python train.py --num_hidden_layers=8 --hidden_size=768 --num_attention_heads=6 --num_key_value_heads=6 --head_dim=128 --intermediate_size=3072 --vocab_size=50257 --hidden_act="tanh_gelu" --norm="layernorm" --norm_place="pre" --norm_eps=1e-06 --positions="learned" --qk_norm=false --attn_scale=0.0884 --bias="qkv" --tie_word_embeddings=true --parallel_block=false --init="normal" --init_std_qkv=0.0142 --init_std_o=0.00355 --init_std_up=0.0142 --init_std_down=0.00355 --optimizer="adam_variant" --learning_rate=0.000533 --beta1=0.9 --weight_decay=0.71 --lr_head=0.00619 --max_grad_norm=1.0 --warmup_steps=448 --schedule="wsd" --decay_fraction=1.0 --decay_shape="linear" --final_lr_fraction=0.0 --batch_tokens=262144 --max_seq_len=1024 --doc_mask=true --z_loss=1e-05 --train_tokens=1289000000 --max_steps=4918 --dataset="wikipedia_en"
MLP neurons of a small language model. Each row is named by its layer, matrix (up: input weights) and neuron, and shows model dimensions 416-511. Each number is 500 + 40 x the weight over its row's rms, rounded and kept within 0 to 999. Numbers have three digits each.
A block is one neuron, or neurons of one layer that tend to fire together. Before each block is what it responds to, as a language model described it from the Wikipedia text at the highest values.

Responds to: Copula and auxiliary slot
L4.up870:460525479512438491498401463473546499483512501511473493557485516602544565453482460516534527552449556486497470505541444510467454495435469477524539450480583459467431515490382492496548470494473453533498517462497509434564554490446525464506468492497467490418457487491488507468532437487540464437
L4.up1397:542554529495529434478480476505417543453591484474500437480564508598559442479525478474525476484536576442478466498512457514478482488490419539461461503516492497534465477532433532565570515434461581498514441551529536528437511541498503459537401507477539524455514485548489545467521505515524529484
L4.up2294:500592507448458508497479549516533503584492446500480418517504465486504535538485509500485498491497522464532451484511503463450557525448476451535540453423494472459525583534507510480489478494489534531507387519478464560455500494504573520432552444455434566498491497510531528421537406514534543497
L4.up2296:547513432515513510487422453517511513505455555518476497503494545568489415495451526494463515526493536425493465510584472519545520527399506473486465383510597478517491517430475548577494485491490519492480454438600537481556519443450452461499528501500501516422396500454501521387507535457534542513
L4.up2373:484507486466460494519507529515478512510471527505494455541507499529490548454477503563466510565490581499475474514516545417471410510492456495494541520504503476543494510524466495533554497523548438543482496477480477403508554477546459489460494448434476407522471496511476518477485462501489526490
L4.up2377:545477542494507454510438457482457528515489440477455390497526494531484506517516540504467462553536461510510452507497447496462505439500494545516503433498475486617481530427558509529458532537508517477525465451520435504538491501550494497513648479511493483469380457477487580468528483448464484483
L4.up2520:489518543548481504500471485494538521486497558484452475508529491550473515471407529563512457481447506484452542591438468504448442501491490484517456468490529442459490548450457471547567528529497422571424483502519493493466512473490497527489508568486479461363491477528521494506507465496509518524
L4.up2961:471554477486480528465505454487485525505440442493467550472493504459536511507471536489538495510480450498537519530540486489617508501468537395454572547501501476505458503474438448506476534479495428504435528515500512474499490499495477518524497507444541532480496515502497574463539515505501459445

Responds to: Surname after first name
L2.up948:561512489542495545490462495541525465498484424471499452498473472514469562488522511454535447546462530521560475526526474534559477531475484609452502475492547338569469504565517453481452527547509537502475514524477506545449517474517449488507504558520500531458526456448510447505516486417465511466
L2.up984:529485525520472548438424489511465580481455513459517603475534542496441481471520500542446590465450464509548549557506550533517519461491563522473465532558509473449517530441476546457500549475482514530477525531532525459582507521434483479506550524466487479503509513473509447407503464506463475436
L2.up1007:502552548494534580539487478520480501533486496456445527555518487500513474462476542505461447415519473471496524534456488524503445464534590586449507497505471494505489520451483537428526594499460500507508446439540520451483411482493452498495450554493490537491520486444569447511543556456471493497
L2.up1186:487533531509497500469465458450514507549473528464411471501537527500393543484578499488499500464479477508497466475522568565513458461466484529408517488499486552476455504510457407577469517518519558517455485546521523544512389392502510585496492417460415506451442477437512489506503520454512486436
L2.up1314:490489515490512533474491483573526468504476482490501556538524506488345510481509532462456483421490522518541469524546514523475499534511481538427539498459515534496471519481440543494477495454482531573494542525530523495524550429535508502503448527482473558589542541497527541502531481525483573441
L2.up1656:555387536519554513481470516522498524544447514517530537525490485565472544486535568441466494460471456504567440508525493620426476518563530517430516501579490552470498482552520549530516511474518625497480547570479484467480527460449493562540584454478426499471520523507509428548516523502506595532
L2.up1972:504494474536448554489476504523517522535460488506493538528515488459481459475508516554453484475523488540508494525566446485468537532469572494499505540486513518472497510501539506476442494485485493488463497501492521511440496503452465531546523427479482510518545523519478421585522552475519558465
L2.up2620:405519532401546516483439509437474506572475473485458508505554495554415501487503470517414532470472482465514505478482487508503521478483415510509555475494433528505450549437480519516382632556497544520494477519551476537488471427523530487532496531510499601460527490468487534554447472466514520504

Responds to: Before a surname
L4.up100:531530497520452506486511508511503516515445488494417461478526492447509459491403535500515500447530502490544494539507535565424512532549562485492476495511527542467529587555538509517428480487440474500458460475514509439468489452439473481455430574468526452508503517482528460452445437462475476512
L4.up826:494540491507457503412512491513476526505427570490472497530476486499401466509435471521498385449506459519519455450492541472473517486520520547431498456552470487460485565498537497515472448436495557510490476433545528494550502446480495495477411610462534526497509506496511431547492498503510534503
L4.up1237:506567475475506516561465532532424517503481488491497470474471520533500505458450536508441519536470547423545430519513494461515558531528541514536467475477481469423518598474485484451490469516549461514460461460496518449446486507447502489401507484457473532521541475608504451464490598485545492484
L4.up1567:562488516559525508456469547559452468457445485570572374510482541479485503481446528557459410442462436506448472496545545492451530587553476447460548472452525490445476534515448501475539503498489509516494460429490522483595542443481482566435468522442449504517565567478553476508522479429505520456
L4.up1936:542451520460442510485449423555470527492413529475470458511548536427476519485493465502509437506512487479462468562482498464493567530445492466514589474517555489463508536469483461569430488520503548476488516456458535493541522441515505450523513536494502473491489509496463492464504485408488498434
L4.up2169:548522505494371517521486482494528424487504510469443553558570522543489514467471552581504478506468511513503512550488509544493481426523432496425519421478473471537487476504481466513504559420477500477540508476641591469522459444470542435578459590536510517524513483428522477581492533549415575480
L4.up2237:478521425507493505622473494502456443527512484472527456528485504547441497465441498505450593539447426479495362525547495481485475520492497526455460510462506609477439522530558559533495505525529547499474448469492445460464537442516537396442538482515535477526575528468515465501570483534489556510
L4.up3023:535527525478443515523477524454464534542528543530486471572495454461512501489521529450437539514457470481557499576485480506508507509473437528533538487511445491558518561471500544497481514456455436396499452581558529517425482424497383522512473569521490502499550549479513496483459480528523485504

Responds to: Indefinite article "an"
L3.up713:479516510555445497445519551566472529475519473495452450540541433561468497484449586521486465538523559533521506518560425431440428523501509465561511554528468496469515522401499468515488538538461544541470505489579532526489495496501553468540540486467394534537537511519485451523479491501475578520

Responds to: Indefinite-article head nouns
L3.up1306:557518456534521492497538536508440445466472584441493507477585462500542534579401502530479544485491572494499482506526487417526396547504489469511480515569455523471518505452463487524409434528477505463530548443511467409593450520491494516470556441520418472513507486543500496502455543483577507481

Responds to: Word-initial H / article "an"
L4.up1410:505532455549485541501505433583463528557504511452471543439587384490485427440488487539446508553445594513519501512473410480560510444524539516541477534575494491447471485537478535534446552493478529481486469489521490562473466504468495485529489480514536571510564461442509419524467523470499423541
L4.up1517:510485512535497473538502557528399473503416520461475459459516398533447513560520586518484483566505516499496495508541446462467483485496469475502493501506506497526472518510507456448459534472479508559544458437532550495474446496496560444531494489474421597512600518552398463533517499458477569501
L4.up1520:508517381541479568534498507552458491484488510519569512503607425563493518484548536503472496608534489540443539552498494461451424545514414481515484499536461514506497501461446483480461542503498439459492480439487515524521543510481503431561578476485450605523535533545446438473505517509446587502
L4.up1592:464570484479504438528522517551423469584504479474610545545499542457500478478439505460501526637508502458543535576506446529535478530567497519553509425489465540542508504448543454513460443511525462510513504498480407484463489474456464496475495430496492485406467455527500478537482480463468474480
L4.up1771:459507464448450531426458436442433500541436501444500507409552498462443404548474507493440544515463539482518504562507410489441525455462471478518485527521472477603570433489472449518517481483474549501466510498511563498503544490577537537509519549502518540482509470464455444571483520493504530411
L4.up2490:503484468554512541487478481504539501462469461501430479498506470532503416533438507446476465467487516500502474479532515503458495523415474578543501459542494484534534507470471504529544543426472487507535535516500555581457536567483506488495552420497503539517491514474494504490528573509474491458
L4.up2547:541544516472535569472569492447477453504442515462567521478513513526431444495483486504488528601538539423515513519537497503534501402500484488580480504504534487461459449492490413546451511457485604531498471510534493495472495518513488500539465459481533483411476489475467474448558480467503547486
L4.up3019:488509503526485497508520461490503527496490519421516480532532525464482469530520500471458461549422500510420523519493504540523460495543535519475486430503550528592500499487472507509508496535525552468504414461491496523460542548453452470512427491535503477531470490434524398473505537504537514434

Responds to: Auxiliaries and adverbs before main verb
L3.up1891:516530494515423469486432531532538533528548467478486441532485506577512560483435537462480547496475543519430500569566487487459563473460450513421525514533554491464509519459494499543574554480541513513475478476493510517518509458486543522508461489437421505510485537467517491456487500555511492472

Responds to: Split-off M and numbers
L3.up2014:482549453477529465506477446540423502440409494495514495551517509498515466528460467528524512525567480467473595488507457477446479487517567472490574528479496523544482493475490568465567526456533472516481460489500561475437527408532439510522516505504494481513477534595487490499532483467505530497

Responds to: Proper-name fragment starts
L2.up2:552537538506471477564538540466551536547489469563479542515508520463508476491539463548530541538455438477500509482519494567505410523534491510457510522599532551425474490490421453476460462504464470498503420490452559457429471475462418469483476427466493513504584510556489453508476518489511504533
L2.up240:495473507527557476455462522549517471519468419521531554448488519453471496463554498532462580487450476427514489519530467542535511510467529478436519483441511488512493536529478529494584516482465605484476528512447486491468455490468496493497502477446441554491525551545467506496541546513522509420
L2.up286:507535569521476525558567496502476519514522466472498475545502497482463486503473548558504528461524464533537497502511429629527429458552499446487474474551519513440510464446416437464425503574447482516475518504555495486539467530478491492510488452468510502512565494600467492443499567507471470447
L2.up386:482539520532461497512441466479447582495545572468455459469542432466516513529537512525479514506462510491527501544520468451601417499444491519511466570547561511492470511501534458412418546514462494510517503509570538478516577512489501576396526506474470499532537504462455470492478500539508614493
L2.up980:485523519561512530516461481484510524546418398501590559515504517541472401503506496512567537438498496527596463493546511584590427515439499515460473456532563515469528521441438517523520499502460403400437504521528498508404493481471500542528493464519488547485502467491525500526493476521515482521
L2.up1733:452487503462479454486416499547474548507528478536440504591549481465599510479520495512480493533553478550563437417477453453452385489472550482456450498508561564508457565498471539437549551460555486414460458484540559459461498467452476534501534479525460542489526560518540458442503509497366536527
L2.up2692:519584613540551507562474448537484467481479427474421533526539493423496431450380539513517510539478499436408481491502452475462466542401523534456388573560439508411506497501426436521477464592440592510481473486501475494559467517541546492457579545556471487417545500491484525504488511539458511509
L2.up2733:436536436510439526534501530516465509569577547495536520508564488500532515491505479598556516519468502599546525427518477528527469523484570460441479510584489552483477493434469524503496530457534459575452480526574558436503490503461456499502553507453527506486603492514455477470442500454483573510

Responds to: Word-initial capital M
L4.up6:466469416466530546517509529555497528486560437501474507533493506470525460472444475492545583575544499461486537509546441494483453475592531500466561488520495471451468528486439522550444456507458509479566507483466544462497418440556457508530512555497411525498489515466526539507473477533529521524
L4.up1172:502561504555574478483533489505452492438448475463477447556521515481422475517475506509517616546520399552516524427522488518501531511504471471419502560427578540499487431474537441522525569522480496509497488500516490454420494465469457511550532512512418491530543469471539447518490516493506548495
L4.up1835:493526444491530484435545562496449567448386564567511392493452504479479442506410500522525544456481483542463463487490454511486489516548460465528558486519509581462541496462523509554416471495491463511496457390494565465539509536492486495459485529511417606539466516477540450531444437500521522480
L4.up2115:488535510563467516445487527498443484496481479465450547576496503551547500456507494490491554518487457520440508549502442469445475496477511449433575504487501558524554520522553514521478484555458450510439475509448465443506494540548509441490520467471506553487459500494509452416413564473438427456
L4.up2516:545538428462521519533525593534504477522480512502514497518430553468552529463508483528504502464505453529485513506519547468436508480379521532487456524498528526464498520510478537528508475418555489480442538536507502475456500437495455490469535539542457556573541527542538431487503497533523562465
L4.up2700:423555503541508473514528520511499461481491455504479497527457497480439535482471499483506500492498460546521533503515466490482505493454560497444537534523473539458513498534493468507566462536497505477491445520454489407504492555482496469504545483478510529542526535528518484481495494537442544489
L4.up2706:555480527559478493533511485519448588539502462543462490506572512407513527543490479544508463512556510502472551485432467556495481487593483542460451506572494525523414516476391511448482497482540457517467512477515546506506453508499408504501497473478455547521530537463575476552474587540511507459
L4.up2980:529527557513569510490517473525485522482548487502487477495535457490485539537429492581562459484476488517506543482596523430496450531503482534528516493468536587411449517513487512508513458513468496571508452461463541515476513588499529423413452499562446502554516551543516517510464467489530502455

Responds to: Person first-name onset
L4.up138:532562401474537477451506543527508509536492546469499522561500474464475434444476489492454525434428440511527522566492517437492494513510534502471517452495493545547489570423509483496429499476553501476482428536549471562519600435428537496557526513460529543440505488415513496488495516498495514459
L4.up682:569479431473502574546438534564489536544526489423498482510482492480488483492523470526508502452474571489454457452465523474576574435518409502499555452520478527479524545515523472428449539490460481461449483503526544488558468520506475533542482518506522520415543474479511440517416544441454459522
L4.up881:548512438510506559492489522553523522602431488491494446501550444476478456430479523492476468517501478452514447514492512455546524530451493438467513487490611420522586567522445466549427523481502580487470450465519562513579527476505531499565535553471545552464467458511451452503529493423546535479
L4.up1072:481483489503434535550453460490521485539502620495473472499517463501500534513532521504519473439546499479496510517486520474570525479449536532471572556489479463591564486460495449500483450443500552544486489444602502493612507410515508523477525517527528551514520448414515446488471490497580571531
L4.up1398:527494475505427501487494570519535470581493444490548487487521441492443467464462492545501496494451624490503518543563522446498499477448459429486469446469512517478558535441564543543460445526509500505512517419526519524557529517460540422511565477533521518563495483518462454574426542490549500513
L4.up1415:574524530507510448477424516528454533549466528443536510462563493477501524430495584530516480476499477521444551564472527446509515487466541502474537426468503499457475499516530445603534521474498598417527510513521484468484555474446487443535519464536525477424524547445495536506468452499521480484
L4.up2258:478495410495503504467527480512506484533529543469466507518556491429424488473523474523527538530534470487486505521485532462490610506509438544526459511468497457488518540435484454516459527500483574533462407482548506514503528446546460497477557460448533533462468536464456520510504519390448431522
L4.up3039:512576435522504529531499497527507501533514542497479511512527505509457505441505457504533489467533453493482489535432480456570529506482413518453587451462504452482462539446533468456474493449502506555461503449519517477533492434479542541484474516482551518515535489430447491493484563537480543445

Responds to: Given names before surnames
L3.up2821:498449462480500512515474512471538518590462526498477544487532508537496465515552480480490507476533518443513483582454504445500544521517468533440528454507495516498559546386513474507432508468488502432437511445556551491577501423527458488557487539527473504460522456445490481536462516446483539495

Responds to: Word after indefinite article
L2.up10:576498507576522560511492515516537521466438539505598476488488470453482492434424524498492498523392519492528512572499563451544498502519464569494465509515547488395553490512465481628453488499451568468509521441532486489498410528486511492527534583556525502581515446422444444540477497494545425494
L2.up532:622531530551509489583542503456480509536489549441472538489539506409562432533468502522505526483461493495535531499510453472470432500481481543454535563501496502521501601459478488554447519518492489507470547474469469465489447550524486528536568503549509475522490466527492464516467512527484471446
L2.up925:543573474496516553506497410517573475483462523423507553468543477505552512492443477513486512485411536530514462475537508492478501540579487537435450498522560560477553512508543428517454500624502532519568457442556543542526481541508565555414568515493462487577532413486511451536481571510481457467
L2.up1307:498477455535490501550496500508529471480490491494465486486531493582485435504485517475464492536503546535540569515541431533561542552428432484480587518434501431587491471549543494473589480566483491501526537459498523487528436534546493486469523442448557549531615445481516513536511501470503428510
L2.up1528:643555530473511451521520486563512560517455507497527513505563448521498521440429541570504481511448547498557484515498481487516412469476541522475571529621587472505530520528493562538503571538412580489515453508563475451471497504480515439565487493477505502565448424458554454499484501478469442442
L2.up1606:519453436513522507505457516467480565552517430545483469578515473417467527458503515520525491558491502501524393518509475482510515508509436494532587496531493477475473527474472518483515480563525463534506498432561538456432497419536510529491483514499477478526487527483493481525469482483497487555
L2.up1633:528498496495471518469533438499513532588517525501529466540524547481537454459457543539510456534479484500486484555552448559432441516568539508525506618494489461526486529485565504535453509508450488523530532480506440473476463464542537486529541566501545449556464487507524528469446441440448487458
L2.up2462:474492577534495549514537519475384479536427549458507517504487547538441470469499515520535519493480562496438509536535529474503482474597482517446520484583446562517574481532497495540514469477525431533487516496521528395456436497483525491478447496523460554484497416524496508491465517452460508495

Responds to: After-name continuation
L2.up627:433514566535426504527475530522504542486428458519496487438489618536563483515558566477528488465503558510532536488453481573530501508503447562508460563518523400504529481551500414426466423536448461514491535469511537500557432506549495497488507471434455528499521560515503473520528514487517498506
L2.up850:514550492512519530540461442484476515517469439529451436480527451574465454472526569474427495443485438534515494497474506498485602469488533578494484555594494493491534539519508508513400532597460518536545525496507560547468430454493479512495524444476453506481543513502582499485475466445465481523
L2.up1285:448529553474546522563450360508480475477483426512495491461537550525505499518506517586495424435481454536451528562472507500554561523448577514535498429528556419513527521493558492581566493444486453543497479503499554498465506497533490478516519476483522474573511467547524468482524502464477463422
L2.up1612:511538501487525583477432441518490558499486497541533540549481483519504479546490529490498463434491460421515466485438451559532542433564455597496489466481565395477496526540491606499481483469491517522523485495561553430535430451592496463509471472472527507494497427399572457517508492510505431466
L2.up2065:507498518482532498502513564445488484552475432496423559486506437565546521520507527527504450468534477506524490495484456518470525460560558518512473504498475503436547543549453514548481555618543493422466473462527481514515481491523529527530552496457441530470544461484547514477476548466483480490
L2.up2737:496512452505498529499393459537464558548549580442502526423567517537511584452485554468520444556507504400489545523452457530499544476465488516506463475536442482494481443456539472550471533491502505510492582476461514452532468472517527461524520446440497540479487454438503507525504516505499531442
L2.up3029:541484535487597549514420401463427461502516492570493492526553528492459443461466539538498474588461517452477466436479502545492545444503582518415481500550633482558513519496555538486487504527505486575554513506528538510535538462519535437520475440481476512520508512478514455501452568450436450434
L2.up3047:527533562467494520465476437510432547481471498485482427572505502557514510486490518533453506481482526522490502452457454564500586468509569564510484485503616362516493529494564491488486513484430515572525455472533521574538502493552501507565485497508507558510502466468542432504475519467494448464

Responds to: Start of personal names
L3.up2873:542483380520512519489449538499524543540562504488434462497549492442422512538506487502455533489513514447508475516517528464485527568524494527423512509520553445535496523459503506509434482481511499543477465537527602501542529456508499487531524532497452550498536516400492473478481510378525441482

Responds to: Sports stat and action terms
L3.up1589:485495452502544504471494484545496572513509489463420526565536522553484527419491512482576478532570583518491468533537436428540476521536454477535509435520475504506547584595433485445538513572513532535499477472503554470491488518530573557544536543474544499567503477572530467489487624472461557467

Responds to: Foreign-language word pieces
L2.up182:525570463470434468423485538439422537519485529454543487522574482433506415525456566549467559534465511508467526537509456475543506479495463542459501574556465487486538564544501480492491441527467467476475459486467526498497467552466476466549588448534477531515592495498498500500457472541520556462
L2.up283:452486468498547556574560541503496428549485469485485521509528467518431498537508442494503536508476491481455474504519489479508529543534590524496506566570494534506486526465556463544472557540524460523491486494501569460533548510467449507462461582453496455530542426474555431444509566459583476471
L2.up644:457577470485344501514521499475464534563527540499435563596491507483494512496503502436486480478522488520517571472524491525494508576402502559448547486524448523520501590517524457488541505462503426489510489481515527464446510492489522497461454549506510542558486473533543464465472529536504443474
L2.up1066:547534410507451491523487523513540535556469520511491488489529509401573524529521503576422529459501543557497530549556511539529465589470481549542501475505480476481455527516625612504559524550491576509471444473517560509485514444491563466543535477517523490504529463473562497529438503522526514514
L2.up1504:500509494478404494472442546470470477521546444487517520514467522486527474467505450494485457496477588535453555462536471528494533521484464523589515510452472531513510467490550463482521511488506365486480473473484525477474551506453498506494517547470544541490501449531496480505543488350529484544
L2.up1802:472554498470437554525466466528434531550476583440588533532468429548440491442523564542531502503474525474455584483458541469513467463464490528541520519541469450524467471478436498497425525474486502495524538471543478494564539513405529524563557536469521519468530540534544466493476526560500481467
L2.up2101:494510476454525581457489488555425483534506519482502553550532491438468464464527558539483544535462543519427478550552460489509518485496487571529508525562505496556499526525435441539495618492517515483512435500518451539432427419449453434540489512527484544519547454566500536546506486471463417503
L2.up2169:559555434511401555449424488526468493524473494474494574543500535466478504481500437521460535478504499523492476506517534456512564517417480518463504524458557464474563492481461419542476513571469492541506504456537615557461504515440463456524489504485521514518502387521556505472500493443556510536

Responds to: Sports match scores
L4.up710:547532413435472574471485483492501491499476576521493503559476516481489490506544559504548505477519480508454486464512399456527519505482490563448491479513459503541468487471486530501521504510502470484483487477542536446437549407498528516475459490452506557524464504525556485438451481437497495501
L4.up766:497532496547389441486485526543447539535520526454434459525582528465503466458450456495560513451518515544555442527485518455462479569547466469470525460488539460425515556546480454533534481546375468444492496446526419475530465490537502511511504510468522497502561572516550571454508502496535514433
L4.up847:507454486477552472443540524532441465518472517491456443512490543470530446495398497461522503505526501517466550468505447509481528524484491486512479534518526541481491549513457576576473559625446502499465483469499459477436500470480447494533484587455453489488484518483577527454488526508506506497
L4.up1653:533514436441451495565467413491554513511524467513410525518449502572508547436459457530548488509458519481516483517514414483434495545523506455563564448538520520427452462489475549552545539563510504589408537511478441452501470486494530522582489598459444538563506518455486538460484512434412460478
L4.up1831:468521517473481522499502474567499500565479430446571518511515553452570489471451561442516544504513506471508473488528488462470522440567509470545489469457446540466566505455496419501479491597478469537441529529540448425433470507547556482521415491507443522499508481482508569465431518525457498514
L4.up2507:470539525480539456518521541517468473453494480450489447574528546505510492492479588547533452496474503501446468564502460498448505484501468458509515545499436515517473589524444475520474479507554420508484473431526550489389503471443528471532481427485455493530504521535559522509577548546544564475
L4.up2954:516518487498501515429490393590442550457545485441462487463540490501500467518491537440542499492569537428439505481517492496569598536508517468468536521549546492490498515515490585514510545487493486551535476495488489503524525533512511501538451522431506525501479470416514601450474543454536488465
L4.up2978:523487462489489522463468440566520466507512504419402509534512468535455478434451549481539535479528477480443517520486442481433473519533502444444551451526515510567489461535457439527480502504461573536494500437517565451448524518473551468561509588504520552597529454433498455489531552440522478484

Responds to: Sports score numbers
L2.up27:493503537519495461470487553517494521528500419540520441530532597423517432488501554483535471497487546516553516502547467469454467506459477496504469524486544516467559508447523453519429501483418563445539482398614531430500462478463568502488467489507571540536527430429581499402517530546509448513
L2.up244:548483472511486545474436543593499525498561465532501471495522507490541497493475500467576514463472523575507412561513428456460459522483483496501463424498453511500484563464509487517490458487513484545511447506485437485462556464501469516611499423474473542479472484488541527443540475482438454495
L2.up805:422555528490418488523513543515478559497440401462420471577493559474470506437512452487475520472541471522497582507525501498467544541475553541452504449475526547456478463474499516463477554486471465524441460436467547435475529481458479492577457564542464528485547544535532490475493462481479535498
L2.up986:469513469559439530510559620495523537504554554501502508499540543501550497493434523518494488464477521481477477494464501424503498510580497480441477434537525525483480567506512520517451485459475472486451476514525489484415516472508580499570448510494468513513504472551485457432391494578495536525
L2.up1198:436529536487498579475529459567480515485535508512528500587482492512534462494512463572492448468492490521495538451519463499451568508529471516509442477500567439494489618485500547486520527369476488510479471454481495450489528520491473445521493465509514634508513507501547504539476563418478463456
L2.up1459:394537564454496523419510477493412494556439494461479548522501533516519508463481518473447510485485451528475511525547504445514552564430472524434532504537459466483486484473481523451572542456476536557473492529566572495438507542493504496467508530501461530583514498576561514459500505547535488462
L2.up1485:492486503519568534523437495615523558494448543455488489494519545447452523472480516530558506477490472461531458500525522414430450517514508475540584497415550497525486536477494465550560517450446486563418517457550501426442493493542537466512462513461473535589501494466492470448480473487463506448
L2.up2164:488552509488510489488499610554456520528454533419507497575531510514513495446517454482508469486463480476514473508525546440497468538484436506571519439444473469523488550485500503445416511466406534499473543468515450517473454491538491527548545486526506487466521579531575527469557461505488540467

Responds to: Mid-phrase words in quotes
L2.up20:510476487516488524468439496475469541498529560495577471525528500466486466517435547496553507494473551441599535465474555443490522471493400493466526545489564518544492495561374501531537445582506536517481487563387497479561510505485590480516555442481463495543475516556506459458591487503557442477
L2.up103:540481550514482500504427532487464528551568502562465449445503462493536504486397544511534527562507530422513542522477457500522507480455538512548498416546454453455522474410465481514462529550479524558496405468488511509442515488514507447523500484493442528481444572531525515426528464511507492511
L2.up294:504498524500494483471474527556507512499563447481506479537521491481522504513537528491489518456471526426607475530541492555589516480445496526452561475530585478573494494471465478541508595536486501576414532489579551496507471568467535414536471444464558451540503544524528473467533467518543478500
L2.up657:515489470520442490537423501481512554482550542465549528475443463573518516516531480485501519553494516615481523523513470492540508460493472499513528487583466382446454495442458473575483502492529516510499491511506481514520542505528524462444517464462510528475491416432498464467515509473550452476
L2.up905:522509515520480480493567519539465556485503500436553547488445621487483500584435543617493432470471561470522543535521498514439500475419540440514561525550549494399480507553488506526566527469465450469475540508505517472532583475506439486522491552507522477522552512512509499491476460556467606468
L2.up1407:522467534502521436489500545492495542486521451454576509507488533520445496507494501497465461547549519528476541542513489501459480416473436515435506494606432511505518549496509551506569493493494512468428510538489452469526505481569543484585574449442426516494514491470462524451474523501478491496
L2.up2996:521458481460451506463428508535512539500512523487567522543529522527507480504528522489443503487461503479535518503548532419403565563524517478587491455518526472502509525485472566565519512507489446492482428486520498501509482424521491493534508545433477489500493421496545477501539594366509447509
L2.up3046:539451521506521414470463551551498564520513515459544426524485533428524487468484552552460528547519552362533523554532495456497503467480468499464535482467521498389496552534425482561544614489493517513490464524482436491509497468461487374535529476486478397447514464448533440520491453603548536456

Responds to: Prenominal adjectives after articles
L4.up74:533513501530588486533535499432522506513510599469526510516490478454517482559495533538493446511507534553562522557466462431538457578481488514512481503548471403521559548530569507532444442566498511455459499512538542463481471551467498512431580499497427550598548481554511424546514543500464505525
L4.up992:468537479543471436526535546516473499454480520484542532569512527468553540497526492508530533481478627514513546522437440483469532562447465542490480550460475458497503527476461457509533399505509528474523530467518553456432498533547434488507491518430468543460525418501468468519480449431554464545
L4.up1002:554537452487443484448440538540433481512533558444497512561622524528541545564464467542494460485489565562491571526519429450489573524524464510531446470485482457488489571494417507568435528515463490554473469465538515456555547505471478435445523568511493546439478438519458509483452565464523440469
L4.up1070:522521497541494452511487469533476515557441476443519506487566518573548533518444462531518556469478506577582503452522450392496458538467440405484532511481553457485578482395524527552445560500463577439495497485523545466492525512442535525489570537537544504555504521521441510425446564471528474538
L4.up1239:528517523523458441493482473447518489586509502459504474477564524521456558487516575509566462556452586515540460485567493454441439414505429514490601594488460491544492565481495516476432515592430453542525498476573497489451469495467492528543551518546507490515463585485462531474444514477438497518
L4.up2221:570563497545498541512473481462421502544514505423503502488548529502533484492467493514479550507450525503483513467527513467523460561484503523494419592509564478508526592438457497488412449515453513517476517489467496485456482519515466517475570515550472517470541422554453497485462518500534453512
L4.up2428:537498554542456590541505537553473506553471583534388492566563515527490485469458492485427552496455520422503546577587520499571486461555476509500478475553475491412435520500492480506501482536429509515483518501468558520475502441472533523480476530500465545489595455519467504445489452489467479476
L4.up2510:570560538527518515524478514550513521541469513453428553503496480463507535460412497531517487549477520496534504483554505492539504612451504511469479490504444523514474557494485530586519490533483507542494515428534563486492532500480489523462533527485467470516451489522506461490430461477558426549